From a checkpoint of a small transformer trained on Wikipedia.
Size: 16 layers, width 384, MLP 1536 GELU, vocabulary 27280, 38.8M parameters.
Training: a variant of Adam for these matrices, 474M tokens.
MLP neurons of a small language model. Each row is named by its layer, matrix (down: output weights) and neuron, and shows model dimensions 160-255. Each number is 128 + 24 x the weight over its row's rms, rounded and kept within 0 to 255. Numbers have three digits each.
A block is one neuron, or neurons of one layer that tend to fire together. After each block is what it responds to, as a language model described it from the Wikipedia text at the highest values.

L4.down134:150146138114143112131092118142106138128105109125101081113123145125171113128108150127147125121108089136126110145145129098102137190144139154151164134101092131106086074110147114112131130149111156157189131088119163123153132085130125160156157161132128160120156147089160120088109121123117108131
L4.down393:102129128115154147161125136214133188100135139115119104140098090118180096113151141084159105121113118115094112140140131101063093146161094123149110153162133142103117118130063086092095162143145119148093113100113171133110136132118123123104120135118118109138142133113166134109120091122131150138
L4.down672:110120133119102127103078111091138088102143139118142138147143162173154077170066124133162124136106124117126096080107140122119153110107109103155152172171128139111085159117172140154139146141118127148140131153132131146139084080116139107126135150124142142111143102137128119129127127160164115171
L4.down1486:148149153103137125170113122117115147138114106089151129142132121070146118110126148111129127065102111145116119138108122129118124117147113142147125184091156115116042153149109147114141125143131158124148135076125123120108119102100130127111131120108158168149088108113120122136088140131115152134
Particles and verb endings that complete a verb phrase and await a complement, mostly narrative prose: carry out, took up, goes back, threatens to, translated as.

L12.down107:114159163131138139154151108117119125124117125117100132117144152112168126105127113144140155146137123094110139132134071167121072132114114138116139117130162108102149098088104139156119132109085163147108122134167104111143110153106121141096118112055117140134110136148116159122106074143156140141
L12.down212:109131114135066106121136136101117117186135139133092095105122101065154097147121134127163095151154116105124137116142153136114168109151120141142134103116128142116146165104094152124148144119129116104138102145133136105101148117148153155064112139143137156123148145094088107141123125140145111111
L12.down383:140115096146126129119124124110128121140122137142134136144160101166095146099119167146144109108136107179096147109129139162118146153163099108141128139124152090132144133124080116139125143136132131099148175155095121145132139134072141128086111115099127121113144133139141111182090182138115109217
L12.down457:122151125120123133164112097149133125115120110134112123117116141143158152153152116120136178114134143143140122170122119169129098135103125123110153142124133098096166122173126121120134098105096159154143146112144101151120178127107115112089132176119152104103113107126119142128085163167125176137
L12.down643:099114108158135124149119143118140089151113095104125113101178136153106126130121123107125151106141181095082126121145106145142148116146121159104177120114103115147136147128118113123122151120145201113170134106135125120092132169088129153135143109143136170136119156094132117174132168159166126152
L12.down820:160143134123108104146099144126152126123116110148126152105138153114114101136131129156157118191107143127156151106156171120130143178145124178097135144136081105132137101203106089147147164141130129106073151128106085109121115165118126109136142116093149163149111126117126134099167074115107145170
L12.down892:127161128153107109127136175105087071146056083147119147100128181139142109111152118117149150137141136131128128135113123203140143117099101126114156149090126102095111127134151139147101132127139132150121168164190138129112074148118092129096127123122138103101122154146133144123120126129112078140
L12.down1197:145108180124122076119153126121089110112099143112103138147120117111138119128117090185098135125118094172132121158172149104100143105106141122142096167135110098159098103156117122130133115150125152147131111138106139106164072169098156146132164129115146110134114136127109152189112180162130116155
Past participles after was/is/were in passive clauses (sold, transferred, sentenced), plus headings like Biography and Professional career after ==.

L12.down14:131133143183144128119156115105108111093125130140139173114111171130129129105111182099156123151076151116103166162136120146158118110088160140103092129159134098120147123108153147113139071133153148123108122090091103128074129129120139110095157145133101188164113110142136127162124127112131127167
L12.down32:096153110104149129167109126108095133100158119119113110140110146120121137158092129130169138151130131130121161135166150176096092112106089157114094150102120142116107123099154132118141109116144125136099122109167179161114109116148143149120143115100092115175127130143139123156090132141126153148
L12.down470:161166162137135142151122113113161100158125103103124115103078118066150151135157145116159147129134141126172149172120127130126151131087125113099167087088153164086143140099113152151140108118082094148114122136102082109108107108139133126148153131160166138125129112120169134106107111146193100131
L12.down513:123133115092152124121151137066105092140146138103138133163078124156133129137146113112114076112135135140110118140129152094119172129099137174099154134133132115122141098135080123176150106119112118123145164152126174139104116135119116158126115130133132112117120140144115183162124204154106146129
L12.down618:090109095147143177131123127114128128105091131147150160162167153117103132115116159144103118140133168146115141104117105106139118107108134075115104169080150127135144092136117120090123116135095117111128129121108166151133100136135137137127082122117105135164159156142165090157117097092145129165
L12.down1285:091130129100116099115085132111138109116133140090150126144114104133116158139126138115128127180152129153139110135158147133110112167155093165110118121135135174121052157119126120101077156127116170124134137146117173141132149109111164158145114111150148115147179121131194132132100131144189148196
L12.down1463:101153089119120161131133127173157129135105100165162183117142092155102125125136127124119095108124129085126115114153098118099102147136133098158151116157118129130168133131106109136113140137134129109129129113097095148103154130134122089103130103118150111127111163105186161132094121109133161103
L12.down1518:098134130075147155094108163145135127101115140144169132115126083109097147128146169146124098112106104126131140118113123139086148142124177166118131150107127125103154130126133156111121117143124126140105131166117116131126077113133168118134151117135128177190123145123204126100119125148140118136
Function words right before a clause's main verb, such as relative pronouns (who, which), adverbs (also, never, not, still), and auxiliaries (had).

L8.down1211:089127083138099126132145119130126155148147166124118101160148199127117166192140149143084099129107106133116125157164136145111132119147079140084135102132122108071108176104146157108154141137136087130148131127125139149161175098164116114139166119129074103140175121126232095116104137134093178108
L8.down1476:101144106153103129165127101089101134177108117130120120171133158148154158155103150146121141113075125173146149148136123150101118132124099096124148169141118126063123115101174122153166150139106075155142113119131136113159150113157114139130156124136104142142164129156214111115136125139119175083
Adverbs placed between a subject or auxiliary and the main verb, mostly also, plus then, just, not, subsequently, completely.

L8.down307:126152143139093119149119147124103079120135154103152137106115093184092077142113121109096162128120145151124108144118117129102140183098086152138126128151137159102168106120106123103110074153123120126117146138113149124099092116132148148103144143119122111176120169130151144120120151102158095106
L8.down1447:115102107113132105147105119099117134156107085137121157099202117136124113167141095151135143110145125110145127150114129139133155123118150135107112100150105141130168148154199127151106130122140141144125163146074164137139106121115124144136164156110103146141151081135112090129129135081096125145
Past participles and predicate adjectives after forms of be, often passive, with a preposition next, as in was repaired at, were applied to, been released.

L12.down109:127137121086140186101112113116168098155108109134116155090134121118149101156144146093103142129119142112129131153166120087116120096162128108107158114182150131159119151109113105152098161125137155118144109133131090113133122120176106072068126108124130115137130136134167128140138152119112098131
L12.down183:131108145127163105153108164104126136122146124148128125118117114112139156104151122144139114117102135140092165137110060097149119122135157170142100108138156152149119121114108135152091125108123165132139133145104120129149134071161114129111128148122133133118146154137178145108110122141154144083
L12.down307:153108082140105137141126126159150128128159157107157136090136135092159125145114102064136135148119115106140152139108132113128098151139144111127157137122137104086147150131102138092143116129151120146122146157149122123117118167133113154111136108107117117120126110127153107132120131158151131138
L12.down377:143098105154158142141150119138117150131098118149149111188127148145139102076165100123084160100084120109143129172095140133137146106058087120106095107159149141129142144154124143144143144131107114157123159124190106143097127108128121131107154128109128123184125129123102154079159138131105137137
L12.down528:147167126134132152096091092138090101154094131138171148148149110112121102105138099140142123159120141140116095121166149093104083132140117105157095129145105172153141141105145124148085139165137091134158124105107120130122120143152144156162136149137140141147127138169102130136111165145156118112
L12.down611:157142112103089119099123095120095125122082147131108119146114107099127080110149132159135137102142133165119112142125143110134108123102151094110134111127114193139109107114069148170137122106119151137156128113120115125128085174116139085168116163088129170154114118139134127092092068119120112148
L12.down1152:088187136101123125133102113125146128144129101107114138157136182158152127147153112116135090111098094110110127128168123104112110110161133072129134087124132138155116110171093142119129145116158143109163120163098122116114115109123093129111121116129151135120137169172097171139117159188111096138
L12.down1276:130154107162100171099125124109133137122177145116131164114118111165112082127095139132130154105167100094124145125138117111106110143143150152085114101118138150171084154126110090144122156107144197138086108113099137132133129117133102085164158098099094140080120143119126150158102081178110125140
Periods right after a single letter in abbreviations (U.S., D.C., e.g., M.Phil.), plus mid-word pieces of foreign names, CJK characters, and $ before amounts.

L4.down40:117132087108160190126153137150125123116110152119108096138165123121160153137096153130147140143159160107111119146150124153069156129186126112131170123085133171119093125124147182123128118078164087130153170091149133115132139171128134107128162140139130135140165131137140158131084103135096122171
L4.down205:102121092127132131095132110082132126122144090155104127151143063098116134138119081136136116106135110129151126151131140173140144168153167138087150078181141107106141117134149123135143152131155125130134139150162142095117139149090131114133123121119144127090105150129157124168113178148109126148
L4.down217:116156095107141091129126118141132166124105157124147134133091136115087151130121138122152114159066149094135135124121120118098144141158128156127143111175134113134153131155143139128108132112125103106098134157085148107051118124149132122129150208161101100144147101136228182147131141144172153120
L4.down243:120140112109093111155126101095138105139140071135118115166090119127159128122134119188102093155122182116145103167100087137110142159135147112132166119168152134131153133121084118176127153107144099177109138167130123083136142133136128107129111195140110132110126138087111147134113142123109093168
Periods and hyphens inside proper names after initials or prefixes, such as D.C., L.A., Al-Hilal, Saint-Patrice; sometimes "of" mid-name.

L8.down357:128160108143157125112089112145114132103137118110157133135102145158101117123132132124132118153144135116131124128103126153086161132139129150127133117148120128154129172133150167124142156116139124190088148115124159133120110177195098149144084135117122114130131144126135075113115136140140162122
L8.down1408:104142116159142151115158132147127170116195081112156135161112131187142112138124113146162101145139163120103112088113117134104114127128141123132143120099160137154101104171108155126128124118104125164125140108122116156116117122111163085154105145108146128138111137152125132119123130125144145139
Second word-piece right after a capital letter at a word's start: the period in abbreviations like U.S. and M.Phil., or fragments of rare names (Sh-inj-i, K-res-kin, M-und-elein).

L4.down49:129142134103129151149136160183073131167107122088155136117130131149144160127126120132158084157135117131090127163159136075127143133110141143154139109144120117141146103139139118129122125128160106113113138146130145151144115108151131132140123123119093142126133087122118156169132101101135125150
L4.down507:151149103106163153179118094121138154164132124114149135130152120171172130125142132154075129131127166179151101121134136082145141145113156125144115130132148109135122098107098126145158114134120118152122100126125105137162164146112142130070101111096100119099125121120169162129123143109126131134
L4.down707:116112153089141164158129077168095176131127097111122136167088132149125119094146145120156112110143104124141143140115140139087122098160129104131137192149128125124119127116122098102172133095114152149141122128103158173174127131129114119176134119128139170076138108138166116155147113136110146108
L4.down1111:090118134095080149075146137114112111169102069121128149125104123165142139105126151106068148155112101090153138172153134124108132114149089094110161157128141105090131146130160131126157125118110128117072138128135136134135136145093143118137109123124120081116095137118097144115103106152098128082
Subject pronouns (he, she, they, it, who) opening a new clause right before its verb, often after when, which, where or a comma, as in "when she was rescued".